Weights of a small transformer language model: 466M tokens.
MLP neurons of a small language model. Each row is named by its layer, matrix (up: input weights; down: output weights) and neuron, and shows model dimensions 80-207. Each number is 500 + 50 x the weight over its row's rms, rounded and kept within 0 to 999. Numbers have three digits each.
After each neuron's rows, "fires after" lists the tokens most often just before its 100 highest values on Wikipedia text that the model never trained on. A number after a token or word is its count.

L2.up252:520532538486424582417514543588492472491455558451494488541440550536500525492611505529458426533513480496535536426568468430437529620526463537424439528434520524512503646576498549481508480639564528463496579508522593536418519500374568466439487570424477499532573451562548451548487526421510492486496380441486524548457557506533463541397429520452514489479574595461500493530494449523505486528458
L2.down252:476522509470489494519444461496549512519503464408467547424506504468555544522500494432528525605436548467493592555509514463558447456465453551467517480514543580608402450479467541476468477414534432515473464470452525536470515501491542545526562450504421590417470613603540381453477534560540486515450545483591439525538463512546507430491506505603500534550464511548485445527475505429509588503450
fires after: " (" 21, "-" 12, "ti" 8, " O" 7, " |" 6, " Un" 5

L2.up721:399566487473547470622416592545559467592439573451460445462553444473477499515571490389470503564495493403466662569529549422430583609535614496516535528441522444451495546516557535462508559571567467498469562513496527470482535496459470485520432395410524478573495485442496525551527464622493516481498513458500489550527460473490522496545445499429471484427564549500523590419571461615398497503471
L2.down721:395535425433517539509538541420505546468477480445540458542419440542545472554556589492488456497497403549516556488517515489476444417587464458503480484550520548455533514435507499476403421511455547372505494521515536465505501456442523503517451542497487449432498451429598451510535421482468528572535483498477562496505488496559505463500539584518601460559515526497490546519567483484614475547532
fires after: " un" 18, "-" 15, " Un" 6, " enc" 6, "Un" 5, " dis" 4

L2.up515:429503472462475524493553445552476459519529493448517507543483389474558504509462595479521468452456538564469513503494496521489545598509507421472437511496516568512536492557582549531482494520488515488453572607518447532533489454427528524472435469423509455481547587534602529416519532506486435456523498428453574481562473536530498521602523471517562460405559573436533518534552428510553556439519
L2.down515:478525511481422485457459518518447532603513468483495521524500540488443557475522525416383538457531500455480530471417417397504544453575522521452486523595442559353494464487579497467502512510491492539510508509426444527474507471474595461495456534483534495428488435550523519434559426581428523518579447508497521544499513541472503500463455401443492519536548576463587497442482486484509464534528
fires after: " /" 18, "\n" 15, "\n\n" 8, " p" 7, " (" 6, "." 5

L2.up590:448522488466460458526512513508525596536481502507537557428525518560532533496502544502471571448496513445481647451533493473543485477491481569580461534470497486436515462504485447420517625468431503485516371516550517509457460436520623507523471475423566440481473496530491507557500491494479534463557528477531602492502441548466564547629543415574541459556532487449556474469543413599571420498540
L2.down590:461472505489504571410427502452523393484502470473539498586549418534454430481549513477493504529449482517510449442526509574390511510539507403528450477524583453546541463554520503494477528527564514522524667568485593454442559479477488525470520546536468523542462481380523435458493504512613466558627560422604404528496592474517510429453517593406449539530485494541407452494502515454401542556463
fires after: " un" 15, " So" 12, " so" 12, " Qu" 6, " Un" 5

L2.up453:477552441491611484509505515507505431430476501394588450511578567537528506509524546445516578455541491604400566512588484487500501494501534467428427516508578473486533540458423494544514448506554484465482518423425413455444480466463461449450561512447442495629470507411492542485492423588479467538466507504575471527474508482525512454491493506555473410504565527461511529501502525399506551397506
L2.down453:622495508505494546487435465597506458575546481577405521594505447491605420498547414555536552500568508442539436467491511564482579562502493517630464527570544486456504480494635502504509482493495425547424500539529422478517537473555444495436500491592534456564517459433455476556392610472527589451515445493528448506479487490407532452500445503454491510515419465484449550527535472542499470440521
fires after: " (" 25, " \"" 18, "-" 9, " pen" 7, " wood" 4

L2.up1036:580497542498454467519531494502487540561472451429470505510555581514509472454505636439506491544583466465544503564623456603542485498443542576535522595544552512565551501478557517453434485562449528549502581487457471500458425563477470472563428467494496470416468510508517433499479481601443578516609523437532551496513450508533383455485425455501550554460514561478600500506411471543611397447493
L2.down1036:542567436500395456423532561542479475451483475554576511399480472500549498596545440504481448465456544632554415497408503464537473370536497527439557384456547472447550515410444471497474543453466505515432439472478507503366515565498517471447501447497452544564483487585557532500524492460640525502580484480549446496518501510580470524517434389530458509534447396500568534481486457498388468467452
fires after: "-" 20, " the" 14, " (" 13, " \"" 6, " first" 4

L2.up309:421571411550482524456504472484472446480476551435486573461527479503555481519670472516494518523509456426492431513499469484472549447575504575532535495474539532598575508497562553392404466510549557528459450501489617534502542440515539472567524402463498532637546525474452473505509466445465464485418461575456473563432443504503537422500552448439489498497490470619500535476601464508473479533522
L2.down309:550446573498536448546461516490534441553504516453525483557584560463457506502493537488533472423476488543613559503536553508573461457462558592485572518503515529543411427556470548550469492470488428455492614527468543430517488537532502490482565529512488444447439555573522590450482516527531492529461474501469430410562440479606418517502468499551572589520458581419428520437451431513461484629498
fires after: " F" 30, "F" 7, " Ni" 6, " No" 6, " di" 4

L2.up166:556604433507410516496544402454469449524588532498401545496503491507538593517594488527469448500508533448466661452495395561489527414521426508514507566593550482478555429471523534456534443583535501466417530501403487489466483413426586498550452467430476397509475483487476564494459500577494481416492467469512532442622559500481502484403520570424455469481552585541485546504505540493567532479479
L2.down166:506551416438566517509423479399438594638486516503501524467451463548587543492438461433482576541419493503497470480535498486470467428508502484513484515564416458491513505465560412401452477516565490422584514536472556484522487508515586506568538463432507472447481502519494552516553612602545481604491468484518475556414507462443504493502546492511464601458544482470582443503494436500646501447572
fires after: " |" 32, "\n" 22, " (" 8, "-" 8, "\n\n" 7, "." 7

L2.up23:477491455508570446463414508521445513540449422472512574518475460495479540481505475485521589522484557518538598491506497453475540511540508507539494503436509456474456433569619489441424479469515579564586502485488498548567591499418580509447519574482432566409465481467582498461528501464426562504447514423617542550484542530549523534501487360512468561516571564501491562562512430513574485520450
L2.down23:562494487536466475517461446452484455506533537497504448459547572516509484440515462572515397492499451507490446523465350573433343549397496462513490513485563448523463452521489458580556485545474493479457597592529418594453534469478501513410613520512522479566449535559497524533476520605506556467545580608549447571457467549500505538506529533524510470455450504462466515552596507461438540390474
fires after: " (" 20, " the" 18, " \"" 7, " ten" 6

L2.up436:518577593448502525503472522448490516528505396423536525576463507517533587473542581482508562463523514499604532479513467459481514478588485480487486481574508442487589522457524506502590483519551553504454495507490358497490464614498480399493478516451502482628532490491479508510426482466526509498394429452483448577615533529511545499465515515438478534542529529584483570408537524587514465589527
L2.down436:548503518499475550559541524530541517567544527584505483479522511508464463597428501421544498526438522569502523549532496459535427486483467559599594510539418448492524533458642516547493504512437474467546532529484553588482462516486478482517449550538465517564549467529524613464498528546463523545425558619473600546506503475495511475459399458440502476499534428525429568395494478470481494385466
fires after: "-" 16, "S" 13, " (" 11, "F" 11, " member" 7